config.yaml
d_model: 160
n_head: 2
head_dim: 64
norm: "rmsnorm"
norm_place: "pre"
init_std_o: 0.0
init_std_down: 0.0
beta1: 0.9
lr_head: 0.00531
warmup_steps: 269
final_lr_fraction: 0.1
batch_tokens: 16384
doc_mask: false
train_tokens: 188500000
dataset: "wikipedia_en"
MLP neurons of a small language model. Each row is named by its layer, matrix (gate and up: input weights) and neuron, and shows model dimensions 0-127. Each number is 128 + 24 x the weight over its row's rms, rounded and kept within 0 to 255. A neuron's up and down rows have the sign that makes its largest values positive.
Before each neuron's rows, "fires in" lists the words (lower case) most often at its 100 highest values on Wikipedia text that the model never trained on.

fires in: "with", "in", "have", "bn"
L5.gate164 [181 134 139 105 146 159  88 134 119 180 122 119 162 173 164 108 128 146 123 124 127 121 126 109 107 130 145 103 125 115  96  96 121 119 137 126 136 150 160 155 147 158 184 131 133 141 119 167 130 147 124 118 110 111 119 108 155 100 125 158 109 106  63  75 138 120  81 123 124  97  76 149 144 120 134 178 129 150 119 133 123 153 157 136 103 134 112 161  82 138 113 167 125 112 116 124 125 115 139 169 122 130 114 101 128 113 168 112  95 154  80 149 138 163 163  77 137 136  82 127 184 120 144 137 122 146 137 105]
L5.up164 [158 135 146  91 119 138 155  91 143 143 122 159  80 129 124 123 129 178  76  99 169 131 120 137  85  93 131 124 141  93 142 126  90 178 120 136  96 173 113 105 152 130 112 115 122 128 105 116 146 154 135 138 118 111 113 114 130  68 129 162 126 142 105 112  85 132 131 134 137 149 159 142 104 109 122 135 118 107 138 132  94  82 129 153 121 133 137 119 119  85  88 137 118 106 117 158 152 153 152  94 115 128 117 119  87 120 105 116 171 121  78 103 116 141 114 127 134 101  79 145 132 120 117 139 177 107 142  90]

fires in: "and", "or", "also", "has"
L8.gate222 [125  91 107 154  86 112 125 164 134 161 135 113 185 149 148  99  80 125 117 135 112 114 112 152 122  89 138 114 144 135 130 119 143 150 127 134 118 133 133 126  83 140 147 138 129  81 146 118 120 158 105 129 108 149 156 114 106 116 119 109 112  99 127  90 126  74 174 171 131 105 126 108  96 154 105 127 128 144  98 137 114 145 117 134 142 120 132 125 129  97 112 120 143 135 108 173 138 117 162 149 140 186 131 138 144 105 175 110 187 105 120 108 107 122 159  96  70 132 105 129 140  99 138 159 139 124 110 114]
L8.up222 [143 101 138 131 143 144 184 130 150 129 131 124 107 122 111 125 105 124 111  83 103 109 117  93 146 116  91 105 129 137 167 100 144 154 153 103 128 123 126 148 131 137 159 157 130 162 147 102 128 139 159  92 122 130 145 151 141 106 124 121 158 162 134 106 105 114 145 125 130 124 125 136 137  96 142  94 129 139 134 194 145 153 148 109 149 160 155 128 118 115 109 131 109  94  97 100 117 154 126 154 122 160 127 119 121 140  90 138  97 174 127 140 185 101 130 151 133 195  99 137 101 153  96 136 148 157 129 199]

fires in: "san", "francisco", "figulus", "of", "ulliott"
L4.gate30 [ 77 151 142 129  87 115 140 136 116 160 128 117  92 104 160 123  84 147 138 154 102  96 128 116 124 121 138  89 112 105 146 147 127  95 115 140 167 135 113 119 102 142 165 119 144  60 132 124  94 131 152 131 163 102 107 135 125 106 107 143 129  83 120 169 110 104 148 112 110  83 100 173 138 115 133 143 108 100 115 155 140 138 125 114  83 136 149  85 134  92 165 136 147 109 106 119 128 132 113 139 110 180 107 118 159 188 129 142 139 130 119 129 156 112  91 108  96 155 150 125 112 113 141 123  86 155 158 112]
L4.up30 [137 158  98 142 119 111 126  84 147 136 123 161 136 164 164 137 121 112 145 111 139 111 139 127 103 122 118 128 163 131 149 129 101 125 107 122 147 150 112 103 177  80 166 163 159 121 143 141 119 120 118 158 145 105 106 118 135  99  92 104 106 154 131 150 150 151 162 136 117 179 173 133 167 169 115 156 162 112 146 157 110 136 139 122 122 130 108 113 158 128 179 122 196 126 122 178 110 140 103 166 124 144 116 121 147 145 126 123 102  97 113 128 127 113  65  91 141 124 158 122 134 124 110 170 165 128 131  76]

fires in: "and"
L6.gate143 [118  99 114 148 139 137 144 123 169 133 176 138  85 152  98 134 151 149 119 115  70 109  79  79 158 121  97 124 126 123 111  99 155 162 147 173 175 109 112 163  99 135 132 115 125 118 134  88 120 114  95 117 156  99 132 152 165 123 138 142 138 141  91 165  99 107 128 137 152 120 126 110 136 116  96 125 127 133 119 130  81 110 110 137 110 137 124 123 109  98  94 127 185 146  78 108 111 141 164  98 155 154 156 108 157 144 109 104 132 123 154 155 123 134 109  74 147 131 140 106  95 154 133 106 123 159 102  97]
L6.up143 [ 96 160 150 101 178 124 100 146 138 109 132 133 112 114 132 131 171  84 116 148 157 154 148 119 111 130 147 113 179 139 132 120 131 163 117 149  30 118 147 137 128 115 164 142 139 118 115 133 123 154 134 137  98 150 119 102  77 134 142 106 161 129 136 132 127 122 136 144 116 187 117 114 155 153 159 156 130 144 135 117 166 124 128 158 124 105 140 146 148 115 124  74 121 123 144 117 163 135 108 142 139 122 104 140 178 119 123 108 142 125  91 137 127  93 136 170  80 135 136 164 150 132 127 135 143 140 136 135]

fires in: "there", "it", "and", "that"
L7.gate62 [123  87 124 105 148  94 119 129  91 128 158 125 113 182 133  88 114 110 124 114 126 136 114 141 158 129 178 118 146 150 137 132 125  77 104 112 117 110 128 116 125  85 125 107 137 135 156 160  66 123  83 123 133 137 140 134 173 131 173 191 125 132 125 125 131 128 100  87 121  93  97 154 148 119 107 147 129 151 176 133 116 138 135  97 132  88 144 133  83 131 162 158 132 128 130 117 137 119 160 137 175 102 109 150 123 118 130 136 122 155 119 134  70 103  99 138 126 119  99 114 121 153 117 113 137 100 128 155]
L7.up62 [150 114 155 148  95  91 141  87 120 114 161 113 120 145 103 138 140  99 146 153 134 158 151 155 139 134 132 106 136 169 159  89 114  84 132  91  78 148 152 133 149 114 107 105 102 135 107 130  92  62 119 143 124  96 154 153  99 123 146 159  90 113 123 111 107 115  95 146 147  88 123 195 153 118 119 133 132 143 153 144 137 173 155  82 120 122 150 117 142 128 156 164 159 131 132 172 138 120 126 148 171 159  96 133 138 144  97 138 134 123 157 149  70 132 103 113 144 153 139 145 147  81 119 154 126  92  94 146]

fires in: "about", "to", "on", "from"
L6.gate186 [ 97 158 113 169 140 156 121 131 157 120 124 109  82 135 119 185 115 141 123 129 103 146 110  98 103 128 100 102 149  80 155 109 143  53 114  84 155 109 163 129 184 160 122 117 154 133 115 152 182  97 132 135 126 141 125 117  95 180 124 130 111 104 100 162 157 117 110 151 121 119 123 127 143 133 149 133 128 128 133 149 138 157 130  84 112 109 143 114 106 131 140 130 138 109 111 121 152 151 135 144 131 103 137 117 135 176  97 132 145 150 144 141 136  96 122 119  94 120 141 140  94 115 199 115 138 110 161 115]
L6.up186 [129 151 124 134  99 144 110  90 138 109 149 148 158 149 121 120  91 120 114 112 107  82 119 109 177  49 167 106  79 128  91 133  77 121 101 118 167 135 120 152 128 158 107 114 120 143 136 144 139 147 158 155 105 124 148 104 108 136 133 146 157 125 144 124 106 144 135 123 139 112 101 124 145 103 125 148 109 123 128 172 120 156 143 150  87 125 133 115 145 158 114 117 137 121 145 139  80 103 118  97 135  91 141 150 109 134 166  98 134  90 146  88 152  91 145 143 136 145 166  94 149 125 127 168 145 124 154 117]

fires in: "was", "be", "were"
L12.gate157 [ 82 124 148 160 158 114 140 153 119 151 119 123 181 100 133  93 125 151 114 169  75 107 104 181 135 128 128 107 138 117 124 139 112  75 169 172 137 118 129 143 158 147 174 123 123 172 135 131 139 142 104  73 117 150 157 128  86  94 142 116 150 119 159 122 118 128 143 146 120 140 175 119 152 160  74 136 147 168 122  93 108 128 156 126 137 153 127 111 115 109 142 111 125 121 155 127 162 107 132 131 179 130  77 118 138 134 153 143 147 125 117 147 100 119 150 108 122 135 106 123 174 107 155 109 174 126 122 142]
L12.up157 [157 160 135 167 110 164 138 112 157 138  91 103 167 127  99 129 110 125 138 127 132 130 115 129 119  82 115 109 119 149 128  97 121 139 118 133 134 181 168 123 175  93 129 166 161 140 120  93 139 160 125 174 125 117 147 171 128 145 141 157 150 105 159 112 108  96 153 172 105  90 145 116 152 111 129 125  96 122 139 111  96 110 154 138 115 164 141 138 144 126  70 154 132 100 156 130 132  90 113 156 107 114 102 143 104 124  91 149 137  94  96 135 130 153  98 125 151  77 160  99  85 101 115 126 120 129 130 137]

fires in: "has", "is", "was", "be", "later", "time"
L10.gate199 [150 103 161 150  66  92 137 108 135 152 155 103 112 140  79 142 112 121 139 129 129 129  76 159 138 155 130 105 167 166 104 117 156 165  99 106 185 101 142 140 124 142 135  96 130 128 122 115 106 144 123 129 137 154 151 148 145 110 108 127 124  91 157  80 143 149 132 156  99 114 154 134 121 155 139 166 135 100 150 130 140 133 113 118  60 134 150 128 107 129 108 115 128 126 125 132 173 111 126 124 155 164  73 172 105 108 130 119 168 106 139 128 130 109 160 172 125  93 149 112 144 136 152 114 116 136 126 131]
L10.up199 [118 100 129 127 131 119 122 113 165 131 112 127 109 105 104 141 115 150 121 153 113 172 112 177 104 148 167 136 145 122 140 139  90 146 146 101 162 167 128 140 150  73 138 126  99 101 159  87 122 124 131 136 111 164 122 127 111 167 153 104 159 155 180 167 161 127 123  95 144 140 175  97 126 116 108  97 129 103 167 137 128 145 106 139 104 149 169 142 112 131 151 145 144 107  82 129 160 134 137 156 149 112 133  87 123 109 178 140 134 118 109 127 153 109 177 148 108 119 120 128 127  97 132 124 147 138 107 125]

fires in: "manager", "commander", "president", "medalist", "chairman"
L5.gate239 [140 122 121  80 111 130 148 123 123 148 163 143 156 145 164 148 128 115 110 115 137 116 140 122 162 114 128 129 110 138 179 147  57 144 120 102 107 197  93 145 110 144 161 155 111 100 125 178 113 106  55 131 152 150 171 139 139 149 143 172 120 170  84 132 145 118 145 123 140 102 125 101 137 116 138 112 127 155 127 108 162 143 123 176 137 123 163 177 123  99 145 131 134 184 122 112 138 103 153 103 119 107  81 146 142 140 165 132 139 112 129 109 127 129 134 108  76 112 151 104 143  89 130 132 135 151 147 125]
L5.up239 [156 121  70  63 120 117 132 138 139 132 102 105 133 151 165 132 141 141 116  61 155  96 135 139 148 109 147 152 127 130 173 118 125 151 113 154 115 167 122  93 123 135 127 143 132 118 128  88 157 151 104 142 157 110  91 171 163 139  76 126 123 171 131 130  92 143 166 126 179 122 161 142  69 103 114 120 120 113 106  96 137  99  93 124 145 129 170 115 152 106 144  84 139 125 120 133 111 138 174 105 116 107  87 123 112 121 146  97 118 170 127 145 126 148 168 104 103 141 110 111 111 142  98 136 143 147 147  92]

fires in: "office", "committee", "party", "law", "file", "awards"
L4.gate96 [153 121  77 115  89 135 137 112 106 100 187 109 150 142 147  96 133  78 130 124  83 167  95 152  88 129 145 136 137 137 119 138 145 150 139 155 172  97 144 139 125 132 140 147 137 155 113 111 105 126 107 117 168 140 129 125 180 112 121 106 127 141 105 126 132 139 125 130 131 120 126 100 115  70 131 142 112  76  88 147  77  88 116 170 134 186 163 108 111 127  78 147 128 118 108 143 138 109 200  85 139 150 123 113 104 123 169 140 132 119 120 137 109 106 128 119 152 113 139 156 146 101 129 121 112 112 107 136]
L4.up96 [140 152 155 115 133 120  73 112 172 126 140 139 139 134  90 131 134 168 131 114 160 114 139 136 171 152 116 105 155 115 153 130  98 149 100 118 109 124 119 108 144  88 114  99 118 163 102 102 121 109 124 110 158 177 132 138 120 152 135 149 132 158 107 169 124 129 156  86 136 108 133 130 101 121 110 156  91 173  75 116 150  72 117 121 131 149 137 145 123 145 110  80 116 104 135 115 120 150  90 132 157 122 115  93 128 128 100  81  91 110 121  96 106 141  92  81 147 135 126 145 176 143 163 162 128 133 127 143]

fires in: "as", "was", "is", "became", "and", "assistant"
L10.gate229 [162 133 135 180 107 112  97 131 167 160 132 106 130 164 129 114 144  98 144 154  94 126 129 104 122 136 136 122 123 182 124 122 136  91 125 138 139 117 134 152 159 170 143 114 159 121 147  85 103 100 110 121 107 104 120  78 151 152 152 109 145 137 118  58  80 147 123 108  97 117  95 107 135  95 157 163 114 133 151  77  91 112  99 169  72 157 112 129 114 106 117 132 110 123 145 101 131 125 133 129 123  92 115  91 114 132 111 130 137 126 107 116 143 123 124 148 113  71 162 111 113 142 132 107 121 142 123 116]
L10.up229 [112 128 106  87  94 128 132 120 151  96  83 127 122 146 137 140 145 103 132 131 123 156 118 112  96 121  89 155 148 152  84 130 168 100 135 128 194 110 127  86 122 122 125  91 110 132 136 128 111 126 139 105 156 136 167 140 107 124 119  91 104 140 110  96  72  78 106 127 117 140 147 144 132 130 125 130 156 171 132  94 119  86 155 147 114 137 144 140 115 109 137 111 121 160  90 157 144 151 108 167 134 148 104 162 112 139 159 111 166 118 134 135  91 163 109 127 131 119 121 153 124 125 165 146 131 146 110 117]

fires in: "can", "would", "may", "could", "to", "also"
L11.gate267 [145 120 132  88 101  94 160 100 119  94 121 141 183 104 133 119 153 133 152 104  99 175 118 149 132 168 204 121  82 109  73 148 140  87 126 123 116 163 177 128 130 169 110 101 135  88 139 139  94 132 122 115 143 145 164 123 133  95 129 118 110 120 120 104 146 147 100 107 136 134 160 125 120  61 110 157 100 104 103 132 131 119 164 140 129 131 106 119  76 134 127 107 141 128 123 113 138 105 172 139 104 163 141 111 112 112 136 135 124 124 116  81 104 124 144 136 155 110 109  95 186 125 129 112 141 118 146 159]
L11.up267 [162 151  91 113 100 104 134 146 160 169  95  84 120 142 132 166 126 160 143 143 130 135 125  73 154 141 125 187  95 103 128 117 117 126 153 191 128 120 143 154 167 120 151 115 104 144 179 186 136 117  93 141 153 164 134 176 133 102 119 105 108 156 149 159 108 149  88 147 118 159 183 144 110 123 131 160 140 125 113 148 121 178 127 148 159 151 117 146 139 100 169 119 113 115 111 133 117 117 172 110 110 165 139 125 132 124 136 120  80 106 142 148 135 140 136 119 135 139 137 140 103 105 107 100 110 118 148 107]

fires in: "for", "with", "team", "label", "against", "up"
L7.gate66 [151 176 120  75 133 122  94 129  85 127 157 104 113 118 181  87 105 110 111 130 127 153 131 109 115 107 150 160 145 107 122 116 125 128 126 173 144 137 172 119 157 109 148 164 145  84 150 132 153 117 121 148  87 102 136 156 144 174 102 124 149 123 106 122 129 115  68 117 119 127 124  95  80 106 147 137  89 114 125 152 109 126 133 147 150  96 132 104  92 108 106 129 127 109 105 126 155 138 120  91 169  95  96 122 158 141  91 160 145 126 128 100 117 126 137  97 159 129 133 143 135  77 156 115 104 103 144 137]
L7.up66 [132 162 165 108 138 134 114 146 103  93 110 102 161 143 153  98 114 142  94 128 110  83 107 137 150 121 112  95 172  96 156 100 141 157 114 127  95 127 138 118 155  86 137 142 107  85 130 121 121  85 118 156 101 125 129 105 105 131 136 143 127 117 153 107  97 126 111 142 151 102 147 144 112 154  99 126 133 115 126 116 124 106 157 159 142 144 146 121 144 156 110 122 113 121 102 123  94 135 165  71 153 173 128 182 165 136 125 147 152 135  56 136 115  92 137 140 143 100 111 106  78 120 134  97 110 167 158 146]

fires in: "in"
L12.gate312 [153  99  92 142 112 127 104 187 122 122 126 118  87 169 117  77 172 126 116 135 127 148 147 129 139 132 160 111 115 107 116 142  97  83 131 129 157 114 123 119 177 171 173 102 152 148  86 121 113 102 109 136 130 122  97 119 110  93 158 165 138  88  93  90 144 140 142 144 140  91 138 131 142  85  93 100 152 114 118 142 129  89 132  78 115 103  98 140 143 153 102  92 117 129 131  88 146  69 119 120 125 125 149  99  95 109 123 130  87 166 128 101 146 130 148 133 116  99 124 139  95 169 157 111 128 133 119 164]
L12.up312 [164 110  85 138 148 119 151 122  87  96 145 132 116 127 155 173 156 131 158 167 142 120 128 144 157 135 160  82 149 138 149 130 156 103 162 122 125 142 132 147 122 130 107 160 159  93 124 171 139 101 151 132 170 101 124 147  99  94 132 150 124 102 103 118  94 100 114 102  85 117 112 140 124 147 114 139 122 138 116 111 166  99 110 101 118 125 124  84 146 106 134  80 162 163 162 142 161 153 125  86 153  88 120 148 147 160 115  68 136 143 133 150 136 170  84 129 142 157 122 148 123 113 128 130 143 171 132 122]

fires in: "to", "against", "on"
L5.gate215 [ 71 126 155 173 135 112  78 143 151 130 126 134 104 188 116 143 102  90 152 112 120 104 128 152 164 188 127 110 108 169 142 138 135 151 149 120 137 150 140 127  96 162  98 153 149 132 123 156 137 114 124 133  96 110 143 148 107 108  86 161 111  58  72 116 141 124  99 133 119 140 143  96 120 117 121 119 172 117 128  65 126  93 142 118 133 155 128 137 117 129 139 134 140  77 129 142 113 153 128 147 124 111 135 137 119 108 156 161 154 136 148  96 126 118 122 133  72 128 163 145 152 160 144 124 108 123 126 128]
L5.up215 [153 152 135 110  90 126  77 111 151 111 132  87 114 116 176 112 154 116 139  94 115 115 168 109 109 140 154 163 111 134 151 117 112 105  77 146 151 120 128 151 121 139 128 107  65 142 117 123 168  86  94 101 156 103 147 131  75 125 140 176 131 118 139 119 147 131  89 131 138 157 102 112 157 129 135  76 142 135 110 118 168 138 181 135 119 134 108 145 148  60 117 115 124 142 105 127 140 126 157 114  82 126 146 152 126 136 119 133 127 136 135 102 105 142 135 124 134 160 128 105 143 133 131 122  93 133 176 104]

fires in: "of", "to", "in", "tamil", "youssef"
L4.gate65 [131 108 121 136 107 113 173 144 172 113 144  58 102 149 128 137 121 118 129 135 122 112 109 138 106 150 123  66 115 112 101 121 106 109 118 103 150 113 123 166 156 142 138 113 146 136 139 169 103 102 124 106 158 117 122 152 162 185 114 132 142 102 139 131 175  90 166 157 109 147 160 110 117 144 162 132 139  98 112 105 128 142 142 127  91 118 120 116 127 130  99 133 119 152 118 126 138 140 154 119  99 126 117 115  82 154  97 116  92 142  88 159 165  94 132 122 140  94 139  75  91  93 133 123 135 115 109 149]
L4.up65 [167 112 158 121 138 108 127 132 172 140 146 125  87 112  88 143 130 138 102 142 122 125 109 112 129 147 118  81 131  91 101 120 102 107 118 126 108 142 131 139 152 143  93 123 143 145 153 106 152 116 154 134 104 113 134 121 131 140 140 135 160 112 101 143 114  82 131 138  89 146 125  97  82 178 141  95 130 129  94  99  78 143 102 110  61 107 133 120 149 197 138 126  78 181 130 151 148 131 159 121 129 113 116  97 120 157 136 118  72 161 161  93 138 112 114 111 134 114 135 122 121 141 132 129 153 132 104 123]

fires in: "political", "social", "economic", "religious", "cultural", "sexual"
L5.gate251 [149 112 136 107 112 104 129 137 160 106 185 121 125 134  82 142 167 103  77 118 134 110 125 130  89 132 157 115 135  80 107 130 115 152 101 147 152  94 157 142 123  88 112 142  92 156 132 100 127 118  81 158 146  76 158 110 133 123 137 151 161 132  82 140 129 124 134 115 158 101 113  75 124 135 134 122 107 103 148 134 129 139 117 145 152 136 100 145 163  94 152 135 133 159 112 116 128 102 109 166 161  76 131 118 135 140 125 163 116  84 112 113 110 113 136  78 157 141 147 111 103 160 141 152  92 173 136 132]
L5.up251 [128 105 117 143 115 146 146 114 154  92  87 132 192 141 128 108  99 124 136 124 178 111 147 131 151 192  92 160 127 133  99 165 162  82 164 140 119 137 129  78 147 111 153 165 130 142 119 146 157 132 117 143 101 139 131 135  98 149 147 148 106 141 116  82 152 127  68 130 168 128 143  90  99 136 131 134 114 140  91 130  68 140 138 109 147 131 155 107 149 161 143 122 142 142 136 146 140 125 158 127 152 111 113 144 146 107 146  87 110 152 119 178 129 115 103 112 132 130 147 104 110 104 158 132 144 136 181 135]

fires in: "it", "this", "the", "these"
L6.gate99 [133 120 145 150 146 143 122 103 110 128 130 153 144 135 198  72  87 118 127 171 133 110 133 151  96 161  96 108  91 149 116 111 139 156 118 127  73 140 130 148  99 138 103 135 135 117 124 162 104 117 160  94 117 102 104 129 121  85 162 158 111 108  72 125 129 152 152 147  99  79 150 103 144 141 112 155 124 138 107 152 152 110 132 166 143 119 134 130 122 164 148 100 122 127 154 139 127  63 135  85 147 140 164 147 143 149  99 153  88 146 127 100  83 179 119  94 126 103 169 107  94 105 106 114 139 149  87 140]
L6.up99 [115 114 142 146 121 127 113 120 138 140 160 116 152 123 112 146 127 144  99 140 102 105  94 137 131 100 129 119 147 122 116 180 159 101 115 118 135 145 141  97 171 149  91  94 132 129 100 111 110 123  92 172 124 154 141 118 127 132 131 108 178 103 120 125 139 106 144 128 116 153  88 139 130  83 163 136 100 129 166 119 112 157 135 157 115 122 128 106  90 125 106  74 127  84 100 113  85 114  87 138 112 110 127 158 109  83 123 152 156 179  85 135 148 148 125 131 164 128 130 125  92 146 104 105 142 117  95 172]

fires in: "are", "were", "being"
L5.gate219 [136 126 123 128 119  83 158 150 116 103 109  88 142 127 154 126 156 118 128 141 138 164  58 110 125 129 114 121 167 182 126 122 169  91 141 127 167  94 151 106 128 148 126 102 140 109 140 186  45 124 114 114 131 140 120 153 145 150 122 133 150 129 118 143 123 115 144 117 134 121 143 152 110 141 109 126 129 144 140 128 109 132 141 116 131 144 126 138 100 121 110 102 162  92 110 132 172  84 140 152 139  75 124 122 110 106 158 154 113 185 142 153 156 109 180 155 105 135 103 173 121 107 167  96  87 133 145 171]
L5.up219 [154 166 151 124 154 115 105 133 113 159  74 141 115 143 195 126 133 144 109 190 113 107 130 115 148  93  99 151 168 103 146 135 130  87 171 131  85 108 150 109 110 112 127 112 170 147 169 110 106  98 104 120 127 134 147 138 141 115 155 134 111  84 151  68 164 105 125 113 115 101 144 121 118 141 119 122 142 174 127 119 168  95  67 167 143 138 127 140 119 149 110 172 149 125  89 132 122 129 101 107 114  93 115 103 107 107  78 127 147 150  95 156 146 142 150 151 145 149 143 112 136  92 119 134 120 141 109 129]

fires in: "by", "with", "konstantin"
L6.gate142 [146 116 159 162 149 134 108 186 115 160 177 126 172 163 161 101 101 156 121 108 142 158 134 116 105 104 123 139  98 140 134 147 156 151 139 134 155 132 151 116 181 154 126 147 143 108 139 156 141 137 150 134 124 100 128 108 112 105 131 141 128 109  66 129 121 141 157 115 104 140 135 145  97 149 170 127 108 138  62 124  94 135 160 108 125  97 122  83  93 129 145 132 116  97 150 117  92 139 164 121 136 126 103 119 121  56 112 151 146 145 145 134  80 175 125 120 124 158 156 109 119 154 149 146 110 150 129 173]
L6.up142 [119  73 124 146 116 138 123 163 110 113 100 134 139 138 132 121 157 131 115 100 154 146 157 102 113 100 117 125 149 192 173 113 144 128 125 102 150 153 152 130 129 148 123 111 115 105 112 111 125 133 137 135 121 123 171 119  97 135  98 157 129 122 164 175 147 111  93 136 151 124 121 111 133 124 130 147 159 109  80 141  91  92 162 178 123 177 126 117 151 112 124 143 139 160 106 111 154 114 112 102 165 104 134 107 104 123 123  73 110 141 107 125  99 104 155 162 148 128 116  96 153  99 152 125 157 134 134 141]

fires in: "also", "then", "later", "subsequently", "previously"
L10.gate266 [148  86 160 133  97  97 143 130 128 170 155 110 114 138 118 113 104 145  98 131  75 132  78 154 153 192  97  92 113 122 101 131 138 149 123 124 131 149 154 192 177 130 112 136 106  92 165 129 109 124 119 126 100 133 128 162 161 158 143 122 107 117 114 126 170 149 140 148  99 117 101 162 128  97 123 134 123 122 119 106 152 146 124 111 111 132 155 124 133 152 117 132 136 107 129 120 141 141 140 147 153  78  85  98 101 130 133 124 139 117  91  78 148 109 159 135 110 116 141  95 149 133 135 128 108 109 112 120]
L10.up266 [131 120 123 135 124  56 106 135 143 157  85 111 163 127 129  80 118 129 135 141 125 125 146 117 140 121 140  82  86 169 106 152 136 111 101 126 105 118 148 173  98 194 144  99 116 141  90 104 113 104 107 131  94 144 137 104 132 121 138 112 143 111 119 100 107 116 145 133 119 139 119 158 116 116 120 154 122 130  94  84 116  85 154 124 125 121 117  90 104 109 116 130 120  86 120 104  88  92 125 135 146 127 126 121 118 123 135 186 116 124 146 134 134 119 134 119 147 102 117 118 136 145 145 109 162  60 116 181]

fires in: "and", "s", "international"
L12.gate146 [ 99 125 118 147 133 148 149 138 182 119 166 120 138 151 120 120  98 110  75  96 103 133 123 168 154 158 141 124 103 128 114 109 154 115  97 143 122 134 162 127 183 131 134 141  75  99 105 125 100 102 103 124 108 150 116 126 147 131 115 142 133 101 114 107 106  96 118 148  95 105 114 121 124  79 112 128 164 161 115 134 106  89 107 100 112 124 129  99 168 128 102 141 115 103 109 141 128 159 134 112 127  98 127 124  86  83 169 114 166 110 114 112 132 146 155 135 135  78 123 125 100 150 146 168  70 136 166 169]
L12.up146 [ 92  89 137 133 128 101 118 122 141 122 164 106 181 109 116 117 132 126 109 127 136  93 137 129 121 146  97 145 144 133  90 139 181 133  78  89 104 115  95 138 128  96 123 120 138  95 119 135 169 147 154 131  73 101  70 128 135 139 135 117 131 127  91 140 121 113 177 126 154 118 132 114 118 156 165 128 127 128 124 150 147 151 112  85 156 126 156 148  99 137  93 124 133 113 124 129 146 119 149  95 109 132 136 171 135 150 109 106  84 113  99 114 151 156 117 164 117  99 111 137 133 164 120 117 101 139 116 169]

fires in: "was", "made", "in", "completed", "for"
L10.gate249 [174 146 122 132  92 159 111  93 135  99 135 104 131 113 146 119 142 144 162 106 120 120 134 137 123 133 135 144 124 176  71 107 143  63 169 108 167 113 156 137 120 110 161 123 120 127 109 114  99 116  99 150 150 116 138 103 142 114  78 169 148 135 120 107 181 112 121 113  99 119 123 156 115 141 104 136 108 160  95 115 119 135 120 148 125 134  75 116  93 161 118 113 119 111 152 121 179 113 108  97 136 101 114 120 157 128 117 133  56 149 159 108 157 123 127 106 153 112 137  99 102 103 123  95 102  94 119 133]
L10.up249 [116 152 110  93  89  98  94 152  98 180 121 141 122 124 122  75 133 152 173  95  98 169 108 160 137 127 141 153 160 121 163 132  97 137 128 117 121 102 110 138 153 119 127 130 126 130 165 156 133 102 106 158 118 145 131 114 125 147 129 107 136 152 150 137 110 119 119 134 164 125 131 154 108  99 111 165 123 118 112  98 106 120 134 161  97 151 117 119 167 118 115 117 123 108  80 117 110 117  91 132  59 110 128  84 167 127  72 220 163 115 139 142 154 168 132 161 142 125 130 130 129 161 171 153 134 118 115 109]

fires in: "in"
L5.gate40 [148 109  75 155 116 106 140 154 146 152 130 147 125 153 115  99 141 101 127 133 120  88 118 137 145 125 132 131  85 152 125 111 135 122 137  92 145 112 160 114  89 167 144 148 119 109 135 138  87  95 112 184 120 126  92 165 174  91 181 158 153 108 134 122 140 124 118 144  93 138 134 117 118 121 112 129 112 156 135 106 134  93 127 113 134 124 112 160 117 169 127 139 149  78 120 128 174  45 123 110 149  91 116 148 116  50 128 122 101 153 133 101 139 123 161 150  93 101 124 104 136 118 144 116 134 126  84 160]
L5.up40 [115 107 115 147 158 113 103 136 149 147 138 143 135 174 128 116 165 121 136 152 142 159 109 143 140  82 131  98 105 146 133 115 128 110 100 125 121 120 143 156 113 132 153 180 131 160 135 151 137 134 101 113 104 141 126 142 101 143 139 153 187 103  84 115  92 105 124 116 110  95 108 154 121 139 184 185 139 122 164 161  92  88  92 115 101 157  87 124 127 133  83 129 138  94 115 144 132  86 120 110 121 135 155 114 116 133 151 136 135 139 149 120 115 179 114 117 114 161 124 123  89  99 132 135 124 163 114 111]

fires in: "was", "is"
L10.gate224 [137 104 171 138 122 114 105 146  85 180 139 118 100 155 133 109 113  87 114 119 109 138 139 135 127 121 156 114 110 123 134  80 123 153 154 103 152 115 140 122 157 178 128 108 126 107 140  88 130  93  79 167 117 147 155  97 145  99 115  98 156 125 155 112 152 122 173 122 129 127  99 154 160 133 149 145 134 112 113 106 141 129 157 136 116 121  91 133 141 115  73  86  99  92 127 113 158 111  93 123 188 117 147 108 118 108  99 122 122 146 131  85  93 168 138 107 130  63 112 126 153 127 102 117 138 119  91 118]
L10.up224 [154 145 111 104 105 108  91 115 160 134 115 132 144 167 118 136 142 122 101 133 147  77 130  86 121 111 108 126  68 104 149 129 131 146 137 103 150 160 115 136 116 143 165 166 110 126 119 140 133 124 149 129 125 154 137 116  81 108 130 119 178 144 165 156 148 154 166 165 159 133 140 131 113 143 145 100 199 135 128 162 152 130 165 128 129 140  86 103 129 146 127 120 117 128 150 188 137 117  86 144 116 123 120 134 145 161 129 139 134 123  84 105 148 109 159 149  98 140 160 148  85 156 119 118 134 125  85 149]